config.toml
d_model = 448
d_mlp = 1216
init_std_o = 0.00504
final_lr_fraction = 0.0
MLP neurons of a small language model. Each row is named by its layer, matrix (gate and up: input weights) and neuron, and shows model dimensions 165-292. Each number is 128 + 24 x the weight over its row's rms, rounded and kept within 0 to 255. Numbers have three digits each. A neuron's up and down rows have the sign that makes its largest values positive.
A block is one neuron, or neurons of one layer that tend to fire together. After each block is what it responds to, as a language model described it from the Wikipedia text at the highest values.

L3.gate558:117128103132094139123115114114165082114118153105168136150104109102100105127138182149163106136100128137125074187094112120146115130161169166155116134114128119136126127108149100107144098109090152118087105162082144110131128115073149119175149125169128139139104125129165126129148179133137145131144143125101114153097131128135182082121165157123142166125137133137155108157111118129093110148129
L3.up558:119114166133136086122130128097126124127155123146146103135133120091146105125141066091136135103155107161129123163126119131151150159089104139129094133144107103077154126097102133121152143178162073136178148096163116114113064178117140154105118139100125133105131124145085152125115130109156113110156117178070129120158123129122101134141115051134175116143111092147136107135158120122131149132165
L3.gate606:115149128136148125130154129086119106136147136164137083092106147106116138141109137086173154075087147159139091163142115191110146125133119127083119164161109100127108146127112089130094127164135131147148112125113150128109090150111165152142151150129139113135117152109133140138116165189127135157159103105109134161163134128148158136097141169121178148143137085128116079144145133083140129099140
L3.up606:133177122118136127100157135107109142100118106149123104132115172148133124142149130149144165081118079146091091169114127153148137169111134150148112149138139104090124163103136127119142113139159143143127129174157107092122107140152131171095140098065176146148132131142078125121160122161142120154170118144160130093152123121115115163114123154162161143145140140150151131131171155116135130112126
L3.gate728:119158141122172108101124083116134061144139129112152101132133139114123112118120070105114126134141107175180131111150115114132142126098125108158109142115122160133114128124121155123133145132099143145118124130154126112129148100130130163136135133132111122192151125160152125121149108139160136120157172124119116102136124126131124087123187128111140119144121160139133098146148124111103119152104
L3.up728:137129143155162132135112155095151078100125133130145128149143157134099120142106107130142108094109144128129067129130131122151106141147081163111118158097108159109130147086113123144148130104102159112135181160117145127137137109105154120150105120087184124185153104143137133133121145130144101118189100131118184063146115110129080058145164114181167127122083108145104111132173108141113161099164
L3.gate1182:155135166111096103118096129133118114092146112180135127154146134136103124115155164115134120133092163116141144133162149135122139136163136126123174111088101194127118103116131106061139142109106163133134076093119127094111109155153121141112157167144119166135070116084134130143174147161117107162167124129143162119106141154155129094117128145113125114120160123143140110098145097117142116143127
L3.up1182:159139164151113129129158107147120114143091141176114136152147187154093136139128112079123085122092133125156122122111143120129113112131156117086151142117126162149125137088119114115116091141143152149133108105142086114170089130120107122139129185140133140143093098145102117161174169145130139139125159115128200137114146155104111089156157097111136153183126137136129127140138152134125155140082
Responds to: Mid-word fragment tokens

L7.gate114:104145127145149116107111131106081094160154120127133118159162139126124111102119125152138142132134118078118134126133155109121129135131138119130166139104125113109122094151105140076157133118150116105140091160119105136160110106125141134106171120129114078144138116125145180183144144170111151136137110139162130160095141159106154134096113125088133146064112149135156134124124129110094096090138
L7.up114:114081126136133131162138142195138097128098089062175127177134129148189126124139123126161074130108073119165112121150142176188080139090111137137120147096171141177156144130147129141140109086125140133120107157124138149162123105156123129125138148132087155135124130098145144169114130131131139109099112152146111104126123160131147131108105144128130127121125139090124142124129127097111145131161
L7.gate563:139129149134154173098108089095121146178135129075123098111126118127178113147145095116132136143123117120077114115155150137148155126139173102107132162128151125091094113151119127123102143170125096148127117083129179098094143130159133094144153145117114126104126186147118112169115157150120174083202107112109121131136110145110149078125159156097168101086114162128142126188098126094173192127144
L7.up563:101120124126139173075137137148104135114156118166125124117159130170111154128084172120128159100092195100136152122166167136171183098118088123133109135134136112084120171125152104118114117147187093092134091085142067133149104096143134168107143163129128140118072145146121155106096121126131119163119091090113090139105130190100157117173131127120123093143118148144124118094135147101142112153152
L7.gate719:141146127147163144122097112095124127137177117114112092125174149140143102119196122139141098133117125106134166160112153114133085123140109153147123130094156076173141153113146121118129106168120063104156117148117139139111189104144139110085128097133132161138181130113136126155172116106161143104090113131121093101107094168121153112137156143106142133147138119125152154103119100141144088126151
L7.up719:117152151175146125160146114114121111131096150085114128111118185125120149138146124161104121151115115137135144156111161132098117143120154156134144121155143117141094124180162149116135130143141126162148082154119148175168119121140128159130141106142207111141159151104159121138139115158132128121158163093130147150090142152190157127162133165135103110122112206134157139089136129166102112193144
L7.gate744:119063150158125121130100094098150104115102145117119124149121122124137122130109145193094121159150143118117125167156144113106147082111128172128124151137115150134175112145106158105119149117112126124154195137140147121120118155150134106155143120150144122099119147111133133129132145131172110114160066133106150145150162134122128118100134157119143171126118132104089123074133116134136111134138
L7.up744:148156137124093140134134125126140128103157133205123114138115177125102143138141131079120134114122146111112162126136090152117125108092104078101144173126110107117121108135110116100106141150128108146114128147108145062143121105120117089125135081152110120159144165125114107125106156159123138112103128111115099182156147100151164126086172139119154141099119140139112136094121154110136153094099
L7.gate775:162081149150124142121141085159159170120127130146138160095119176163114128137159139143132128116109174122136162110122160158119133102092120071162113106102121140153180127121156102139141117121149121119123112149115106129188077118122144141157088131139093113125142174114109160151123155111119148154145113127110113184128115160122167173146119140109115166056098109158091108148120101110089070129107
L7.up775:134109131160111149130087100120146174141140136144110108093158153186122157135155130100110143119091118093138185133145166177130113071104131142130135083092121153122132109124164138158181135129117145138127140131114139121194112106129125155193118084138139133083113182119146156125112161162122140095124141143116110163148154126123137108125130130127111168086138143153132138111128100092122087152130
L7.gate784:133112155168125099121140126135116116102152109117154123141113171105093109156119163133109132088093115191093132142127133123110130107107118115125103143124125085101114153120158113112164148157099144104149143131159144130155166114114123122159140163117140125180125143123114158121141122088183104107145115170156141136145140124141147113143116092117108110103141157072129165166147122137155133148155
L7.up784:123158101175088141136133160134158101130117117107187103182109132113118101072167150160126146105101112163115117147124138113163158152061154082150168178174146125099100136110158155061128140129140096113127122116153157112179095137145193124116145129159130153145156138149126098112112119155151166124134148147110110084149102125113125170176145118127099137149138120138134097083139100072127106098128
L7.gate1078:124116110123124089188114107138078154140106107142101151189110103170112068148156105122113107110115170148084147107129139147154129105152101118090110123139160143125145144121072120129087131156158137168107123128118157107140148122164155114124067127130117162136114103166093153114148130161139109131148126128099101174101086110157174143120103123164163070147144153136160121103114104141152184181157
L7.up1078:136103095136137110147127104081153132126103137125140130140091166127117127138108097146128112120124163130105117173120142137114125093079133164116161117112119126140109136140118134104100126120111119164127133163127141117118091157137132096105103119142139155152144125146132117120109146149137100121168066092096101149117131164132110118099154118152139108133115146155139131110083158095105118161140
L7.gate1102:121126119118118112126096097131108122116138082159148090137118127129125114140178143150144144140139097131123099148121116130150166141167130093103140136158124148132123106135191169128164134171124107146129129099131124131134140148095140142103127120161134071091127147106147184139104120153099132150113089068170101161121110145182133148151124130128079089116114106118118116113104118122147108096150
L7.up1102:127161141117119119152150089077092137139131102132139132132122107083113101119146122169111141112163115086109114138129121076143138140156142161105091140145112114125139128140109142078146170113112137155150103145174118096193129107132161156119179146184109188165165139165119151142145108139135125112137106169107108148122157111125131113115102102138093103129114110105105118114127117115110137116124
Responds to: Mid-word continuation pieces

L7.gate18:121117108106157093168150179129122072157123121145097074128101138152156135105140121123102080130131132117151088136159130139139120115127148153131130142142137111134128146125125105151090086123143131154149136075093100166124134118170144145104126108127121139150113084117137109129101132162193128121079184156147126133187142120082114142113116145134119127096161155102103139122085147122138090142132
L7.up18:133103083125173134143140133101138100150093145164121096126146157098178089101119117105154161103161129105099135090133108132102144122091129142080109134134154091124158156126122159120144126161074168100075105164087130134107164123148148101127125108139110125133105120153109104110131126159133113099104143152147124168161123123142122177134085119125098113083112112104088092117111179131112134171092
L7.gate38:165121109124101148096151122192148136105125117123140153146119083111170124149129118119122118121092118102131109152151129125121092149114139125141106088120136098163139111166207169117157132106128128123141200114093110146084118105142124104116114124126142137123127160179130116169106110145169144114138118159116112143114133101125138118127149099130091086129120149110063145149126132177089118128102
L7.up38:130113181108163129140109088102098118152115090166118154140135123161115157082132125101085122119132118131138137131142154126109167075128139149132057121087122136082123106101109140172097088138128147184139113128099123120140089147088086101139115123128119168155144120095146149113147133132123145177132098097107106135116134136132131109123113114141106118078133136125120085148103151070110092138117
L7.gate279:158103115093102150116138088169150087143118166147166119149099084130147118127093150140122105132170145119149149149125092095117125112107126164149100088130168138111097102146114134125126126125116117168116136132095123099091089105115138135114163145117079118131097158092146150104170138126144160126153153100100130132138112100163120146191135172136072108112154149169141137105116141132148128089145
L7.up279:167144094123158165135124108093142102144191126101103083124127128149141109142106113109095121134154122136148127149120128140149086125184120121118111100124116128127104150151142154096175127117128088115106139147143113155110126139120149120156152167096182112132151128100137163177080161082162160115116166106127164157120143162118152144126115127124100100137128121112147163156131173161109122110135
L7.gate355:133118118149127120152145078118143127140142129146106113157126153126169158155140124123103137134141069123114143151097140121132109128081103138068100123124124132126102148103078118118139130132144126130127115112112151165100104133103149136142078128113153107090131167105145133187115144146169135151139142141111126132081103150075085145149122125131127111097114135175140143142129104106115132108147
L7.up355:150110091125096132134156093141142064115139105108108144135139123138148150143144129144119118127155107069152186113148104068123102135143170128097123102126135136127134105109124091132103148146112086158124126117102110157194121111132156119112147135153113156145152131129113123142112150144171135124079159089088094135167109132154105130117079134045119154102167127118139178133117147143148092142118
L7.gate409:113122133147116098139109143118151141099100115127171134090153102182133120128163146136128082131151114083128155189128142154136111089116140126141103129109132119153142111123132166119132159117146133127102123145118128165163124113097165140144107107162097145162093105083131144109130152134165157158154061136108154137156179169133123122132096179189107091124131136160090108093145113117129126117071
L7.up409:100127150167090134147140137100161069156085090083149128194122120104130106119135106120133120127145156101099176125150124126132100125153109152143147127142169169136091087132148152115108124150163118180083124138150070103133111106094113105114150096139108139095125077078102165122117179081102131099107128111120119139160168115069138182137119138135105132122138110124160108128148134107110177132098
L7.gate541:135184125097125094114139122139140144128162127138106112126171155138147102119136117124157092147120120112122129102124107127097150115115090090167112103168159105145147112125161125099107118116184141110096156127124140143101152123096124121141113120104115114140094117103132147055132142190152126127129143141121123123114143099106114178147120139122141098120119142136144125125107127102124137162115
L7.up541:177145137102105151128184095150115187135137132161137111135152130118162148128103130152119176127144145166156120090124123145116123118111132145082111153112156099157144125123154136095133081142127126132188165153130084101141124098126120087135111135113102183115102147145122117170130113119124135168144127142116166136123131126129078122125130124152114119116125149133131112112143146133130138119105
L7.gate1057:110145136119128145112131108196116142140138128139171170123125099095169109101092127142120120113126141105150139136094100105110111159188131156128118141114134097142150105139116070132129129167115106144123110112102183141180152187133106096105132133129103147117130184105131137100164153120174170116133109115139158124125122126142132148150124144133110124143177126129120132170108161154109108088153
L7.up1057:131138163081109117146132135121128153131115146153166131131135134112155098105148126138165100129161112165124140130058106115128104151153161137153094175143140134142138127145125082140113122125088118097111118138148121152144121157121119138130145121146114115111122114129109138135127157142172139084138130140123135171175076127138119119118166143146148141134127139122172127135126117148102080117151
L7.gate1070:156130106192116134135151102114141120147141149145110100084115114186140099138141163172103161113129136115111131146086143125159109107129130094144147100130138136132136123161100135131106139150109099148142110125092113154119124151120155153130139121123132119204126099163110167115101152168127108137114133129109164134155131145138145137115093151104129090127138136133123207132149086081121134114156
L7.up1070:148129114138126162103121113101119136125133160129150094145155118120099128149107109135136138114140121129116135113084116148146115124106160090127148151132150151152158117114160093149094119112140132148163110127125120124123143198131135145107149111117122132149149155159098157108121139120138107108102121136132114141128146132144162094108147141124139093130163148145148148114098097128166157174078
Responds to: Word piece after B

L3.gate896:169098126151100172141178129167113118124108140122155102122107119150155148139132128121138095124156136132182123138086099130099117102077106137128155152143172122134080082126131098150113163156129122132094087129110132153135123187101093141145158162127156153153156097117124136116130134164130137084126140119061143103115105153090125118164134142128134120120132114160115153160128115124123118139172
L3.up896:170125171157078102105128113143115144123120164118111121122134164104147133135110133139175132112126135128159151148164151142137107119165148166098081112097123116061139145095098119149114116148140135141082120160128119127151147176095157137136142166127135123137104128122132136120122135130121110085106095137093135163108141106148126104173179097088149128089099103164109122095105061117116120079162
L3.gate924:138111071133121147127179140115138132121140153110138104140101152118122131136097130122118130120071133108101130130125160129146118139141137161122123126109102157117086143089148126160106097146119082105099163172132128128090152156158102084129128120149154193166145127111125114091137127114130130134077134113096107135154115175151126112114113162128144134155128124147116105154093126148084151112132
L3.up924:114117128122107163132151141100138110070138089121076119143132137161167121144149153106130086111129128164197129134109123130119106116126105098120124155173130097084113138103133128141065170116096121094101117156097111141153099126136156141131130087124106141113143113110103136094111123159124105172136110177107123088152086105099169127135139118145149162155147120151118153141142125125132163100196
L3.gate986:108132132110108118162126146176121126094103129157161096143123110122084102110143119109132094101124123090149150145114131137154163169138124134067135118145136171079125121123153112159120142149164137138144087142189129160167126128096127105124134134115115125105098124136091143114107092131104088156150170119116173112107127133111179168113141146128141080142155147129129164149112121161137121116149
L3.up986:086138117111126128124133130193122155094148155166141126143113110147107101120180129098152133070108123115154132145117158133159117167151101149063119112132149125118120128129122139134139166167130162117136095122149153154144121150122152133138159103142143138097109119103118141115112156140124096152159122143145149141096116115131152120118126132120146092142145153103143158156105135097159099113169
L3.gate1031:149111137177113104162129114183145122096130098158133106162106130115121097150128123094104122140114110107139111116109085177105124167150139128128128114133145110131139121148146138145111100094086152158107082128122116132102114122093150141122104125116131113137115138129150125135156129146150159113103133133124137153110117102124135088090108126099142103155116103160081134129123155150147117143149
L3.up1031:181091147132088106130146116162136118098129115133140120151100081131167096119095125149121117124118153095119140121080116090127129177165106122116169119097132066120103121109131124120092127163146088177121071131154165110139138147108141128145123113137105095102126091130128106126076150123135115112107127108126143149099126095114124131117165118102153071143140093120129149121115159148153121123166
Responds to: Word piece after initial consonant

L2.gate444:121125170152135159145117126089163114128133146099095093061182116116130111117099146138167160169135142133117151146172155141100120117066118129142161115099081140142145155110109141109125117105123110174134126170083138139146146138118113103151126124157121116141161091125157151127171064154109145159098133155096126104095103088143142152141150124157163133132126142109093081122104149135119126114154
L2.up444:121146159153121144150124125132177084121120114062133114145094127153118118133128133157148162148139148116111138176139136127129141121076125123128135110125092122153116156093135118126135143128113169158093159135117164136197109124102081122142150119113110147113139115138149117131110053137134135124153135117106103087133154099108130135137138150156163117117135140127096088091125142127196115119120
L2.gate1123:103126103125120219115147151118141111140119122138099113103124060147155095079138150148102147116151127122118124138130130111134149200079121102184148131116127124147150146122108132100096137125134117154118094143115099117131134145123088127109141143122120087123169156157135154120091135156127159174145114156110148138123136150117135149118146137153119115137091103082146106119139089189165096117155
L2.up1123:133141129105124102141111086110152095146110110143131112149080079114128073137101110122153146164149137094160106115132113137128141118108163114093119154100085123114143132141141152119094100141170135149094110093112176149123086142114127106137101143107108139142117107114163163117138064140111129160195074127133132117107139150134167109151144146160093139107105146143148088130132104140139145090082
Responds to: Middle word-piece continuations

L7.gate48:141107158102139137098100148128113130143146117134133159105130141103137095153116147107146108166129114138125138141118126109117166137144143101128157141107133095138110147150133132095157123114129183144142172127163145110087127112133174109116143066119128158117098105138126157113122132099093145143145154165067116164161117098106107151140090153103088101120093138152155102098079110098125093080097
L7.up48:126137099123120140101110137125095177141088081172163105098118127098145118131117121135151119091128148096118140118129100088126144138094125133158169114145100091129119105104145142085106137141127141123116095122143146124131151133116136072097086084123123127078132156121109160105104116108106177121143080132119117113147140126168103103137134126136125168146171124154111133119113114126116138089129
L7.gate606:085104170141080161091131123172158088101150144071146141121129126079142150147156151150149116113122122158125125117121135142154111104088152150154185135096147101138142158145093107131153147133109097122154132140140141074140116132180122104128133168113128111173122128115119148119137162141164148121140141154119158113141137119142113130097110143134108103107121146158135123113148071120155115123097
L7.up606:144115122140106104118171135102139161123158121135134092122127119121126126197103140133105171096118099166153144112107128093126128168146112105086114110151112116127114146138136122149143120088109133093095135144098143127134143131137141120125128152166121156151092092136150127106167135164107110121080170135113113155187130124146116142095124129171137121167089128151095142178162148100135163109150
L7.gate813:130144125148135051107155126156156152170141127110164107142163096169139127087074146131116097122073118146118138133139141123126103100117086133154121143134076170164137132132097097129135121176150102081134083120184141160141082109116077130118156128154123084094161109139128130091107119079138108106116177117103118115149169111144143129134171149150088134137135084144090071125159102155098135115140
L7.up813:097077121110192138147097125110103156114147139153139133133112131140138115146108154168143142129150102115117200113117108136128125147101152117113162087097105094091125157153093147109119148146147177087148123091125145110077133115128139110157158140133140165155120144136083126125151175153115142123110168132108131150111153138170136104125115136122163125104145106139123130143096126136081136096137
L7.gate818:180121112111132094176108113121134124095139185105153162165135091142141105152110123141140100089141148126106121124092120115097114103135084147153072129100098139097134164133094133121138127159093151158131112095119136116138116096134096160131093150128134105116139134152117135103132205133151129142168113177138119118139114121147123169126115176167150123066130123128154155135135145140095125165137
L7.up818:153082117103113087153147146102130117179177139157104118107152143140156156122147148153124119129145136116099139154084135095098140122133129122105144145143150108140135093079125142116119158145114115147109110095151128139115125120126125136132144161152087134166102179136117148167185125122134089147182096125131096130092121146118146120143156115135138130094112122132144119109129128163136108126139
L7.gate942:095109077117125156163144127091134126143117104157132116153120103111132114123142110109115137136157140114164101165146083126156123111126131121130111163123165127091102151157145106146112144076147108143112133156145141144102112140119114151125124097158097109120157139145172123118109142121102153111153144145159157097092104137100102132114150129125136112127099073089152106156119092102148141081167
L7.up942:081110079145145165126140085113119069111120137165147146160114109140099095120137138140131151137155122088194111152115105139146173133096129112119102161104130122096130151157160075166129133095167150123109121126102144115123132165123146119104173127089096135070139143149118127126076107131127089122126151150123134117140130155175123114139123154146153129112080098089132091101078150125148143117181
L7.gate969:160113143122108098120140137131113087101107112100119142138162117159129116156107173108133137132131130118109189130135103149126134114102149120101111133160134118117153161122102144146114120141159081155119131142099121131146092169152072081090151119145119153109172149143123105110125132129097141113153126115122141090136140122094101125153101125147127125125121134159148085139111166073137113130142
L7.up969:155137106142182158154118112123097148083142124161141140096085120125125111142139123107119143095139095086079133116120130123129134090095117106134106080086135142091117108102089162120111087121154131135179150137087154138150110152157139131120137155074102144118161110082113145113048116047118114173115138129121118116148107115040110140116134129118138130131130120131119087105120121137093102164127
L7.gate1026:118134121137134161102098131129109190157152129112145118108130113145104148115130157121105123121102108139126113132124109163137143116100123105123147131112117118140134146160143134100133121124160106166129138111123155117127136125145104148109116129152161077101086114150102136080135133115109107178154162157102124174152095073141097171158093095151117111152112151144120170143151098110151143158106
L7.up1026:104110120154110165134138150121142135105131137131089072112149146137169136116097137101111156135108097172131173147138120128110137119066138124158174151138128116156147158150137149085135122165107143095125118124126101131146143125151146151154167148129113166133094157093108153159106140107122141131149139112099081166148097122178140126124134175099126111156187112122101102135097132150092110099119
L7.gate1198:163140131118139110093108093105167143117162118148127141095103175124107105138140076092155130097119106130116159142127071143108140093121105101109121125085072134131168127127116154118094112142134123146156101163092138149101155141102121141110116147131133186106145097155168132148107155111111124091154128134149154095134128104110134171143118146170109126171151132158138097106130100144141102124099
L7.up1198:118116090146142116161121106126115162114156106100107125098109130127152120146155109132137139139126081163132176145146136145151162116110149135124136123127140153140107135116122139110147129135150153140075089178111123194120130116164135169110110144090128128167117140106086091122095132133119144085140125103148135124121139109160121113123157131143108081116106132095154139112104093157130105078154
Responds to: Word-completing subword pieces

L3.gate19:145112107177116123166134134138149150104147116135181107130112134155137136117062091091151150125148115107164161099109125089106167153143143134132175100168118107127160122134185118115111110145109115152115128117157160132141127115127136140131141115141122095151139118116134130127114155131134153125117098123096131161110141128163117158134139183103114188141102129127160121101156126158147101127179
L3.up19:125127118146125110139153136122116138138137143146144115112142142117137104128105129109145153101147131109122146112120114134125145163146149114165129108136117145152121100127114077124140112157100116154123154112176166120119088145155126148171141196096107147125156125165079129116124120100164141112123116102129170155118107159116111147136128110077167094150134093155149159122105119118109110151118
L3.gate192:136169131163120127105140124098162150104152106110094105122083131126119118124133131116092073114132092151122145137105096140117161142129187161142164150146136119114068118162172153147136143111097113070150141096107105110148125125147095136108122107151147149078133196106102142124147147091146113125112140103125139111130094105132106128118118130145090115139131079143088100114160125151121126112108
L3.up192:124118096121103140123130135123131131118161145164100113135128132137124127101090127145108157150149136127124144149108075088140135110150140140135112110148152112138096125117137143143128144098136100153110130111098158108144122120103109131124155113148129124135121156133153151112141121104167149073120117132147113163092103142141117128110126166144109103125096108150138100124159133162122097107127
L3.gate700:126149134118118092136137122088130121090137116139145137142127114125123111079116128098126124121167116129072115169113124092141156133131162143160128138141115129097126121109148075095155124153131118097157117143125149111096120137158149139111119108137092103087128110171060146162117138128137135121127141135103136148192148104122132118102139143135137129157109115137150093151086140107108081124156
L3.up700:152090164139131128139154116148119145138120108110154138109141094161160098094105147162155149132184121155127111165061097145173135127160144084110103112131113113157125124123133065089151107115144174093126143120133145091158151111141140168081104176104135125096152147138149130163110118102144143124151117107086151172111132127120131131104118143125126112122099064114118135126120137125099131140142
L3.gate1027:147097104162150150096123145140081139135164161170198141132131128144132137091129179120143102127139105162140167096113123182123116136138147096071170132121154112126099099132140119075136118127149107106180127159109107087121095110142134139107109083149095161077122122149128126144135117115137126116102152121084113148123079110116149158136105093138109139167122106132116135149114164134135128150146
L3.up1027:121122145151173133100130145120109160166165154154162131138152128098132153104134168122143107131160118146145151129085142124137122116126115103121173109125137125123125118147110102069144116135157108111177099115134145105134094107114158159084145122144105166068124135164115130164137133158147128139132149151131095152124137088138168143129135131133130126130102098130193123130129104126148138117154
Responds to: Second word-piece after short onset

L2.gate87:116111128117130113135142151146129122137112130116130144107122130154140103156129131112111120156111143120121126115118129160115112141103145109113088130128125136119152203124149118107123112146134130128107104118143115155115139138158061121084148114135146126102111105086112200146178138150097108117057144229056175136111118115158112139113190145115096087116113154150112141116108150129126137124137
L2.up87:118142143135117121147119143139136102128125158099113101134107074181153136125134084152082149088112143128121131103092086098115103143123142111115115118177140135139120141122172103116122142148100114114177090109128154127115128096122106097160113135079140143158129122136124152115093150111113129131102138069114157148116122150146095132111160152201112118115119127154102111103128116167097128101125
L2.gate1124:161121159161107155139120107123158142099115147145153135127106120137118098154147161149133159126091147108119126125150141142119158101120107117133157125102128151145155132122134136123142102156124134106124108182141122121122136130141114121159131101124131132107191124108096114128114120146112123093106113150152147124128139160137128157111131139113154113119084104077123133126111116152123116108125
L2.up1124:122125137095141098138124126153070096155143137118107153142189134136128141176066134174135139136089154115123113161135142144140151148151138120100068093109139178150132147181125112114157105121130156145131093136140125168151109116104180126169139100106151140133157137127149182142135133108104157133162191173184111157151099120115128106107140101146107127150154121123135148138125113160104124127106
Responds to: Suffix -ing on verbs

L2.gate835:134123140098138145145133130124129146125144136169114118159080125113179131104085124120094107147126143148161119099083110168095105146146143142119128108176148121059146123122136119150148164173145105149131158136092151155122147117155117121132114130124146140091111170116111124109160092155147132166080152145102104124108120124111162160114109107151087134135148123117141143132150157129136122161156
L2.up835:141127146135093130152136100125126131137182152138141145143082106138147136149081116095119104120104128140143101110102128123089122152166132122153140112178159144117137140124144111128167161145165122168148143151076159148144153115174144127136151125123141119081122138162123131125143103145159118174091177144096111127119143138121136147089132109167095134112167147134150168135095160166133120142168
L2.gate1151:104155135104094127128131139144183126111112127134143136150114155145138137098111142118114107155159154108156156106121086107119126152101121147147103105119093104103128185120139141122132145159152116122117141134068144128075150104155119127100141119150132178140132117116129146112133123146099176138121138140106126129150103155130154132148125111179062099107159111166151103131159091127140141125118
L2.up1151:139136118108101115105122146106127122064121173134131081081100107125138125103151122129158081149144130106143122114133110132140106168151129166141118096151107109118156158105136118117131175164162098119130168106114102119128164149118126116153145108132142170130174120141134125096097115123127186139084155151105182138136115130106145130154074106098115119118196163135125132131157133154144132105097
Responds to: Mid-word fragments like "ed"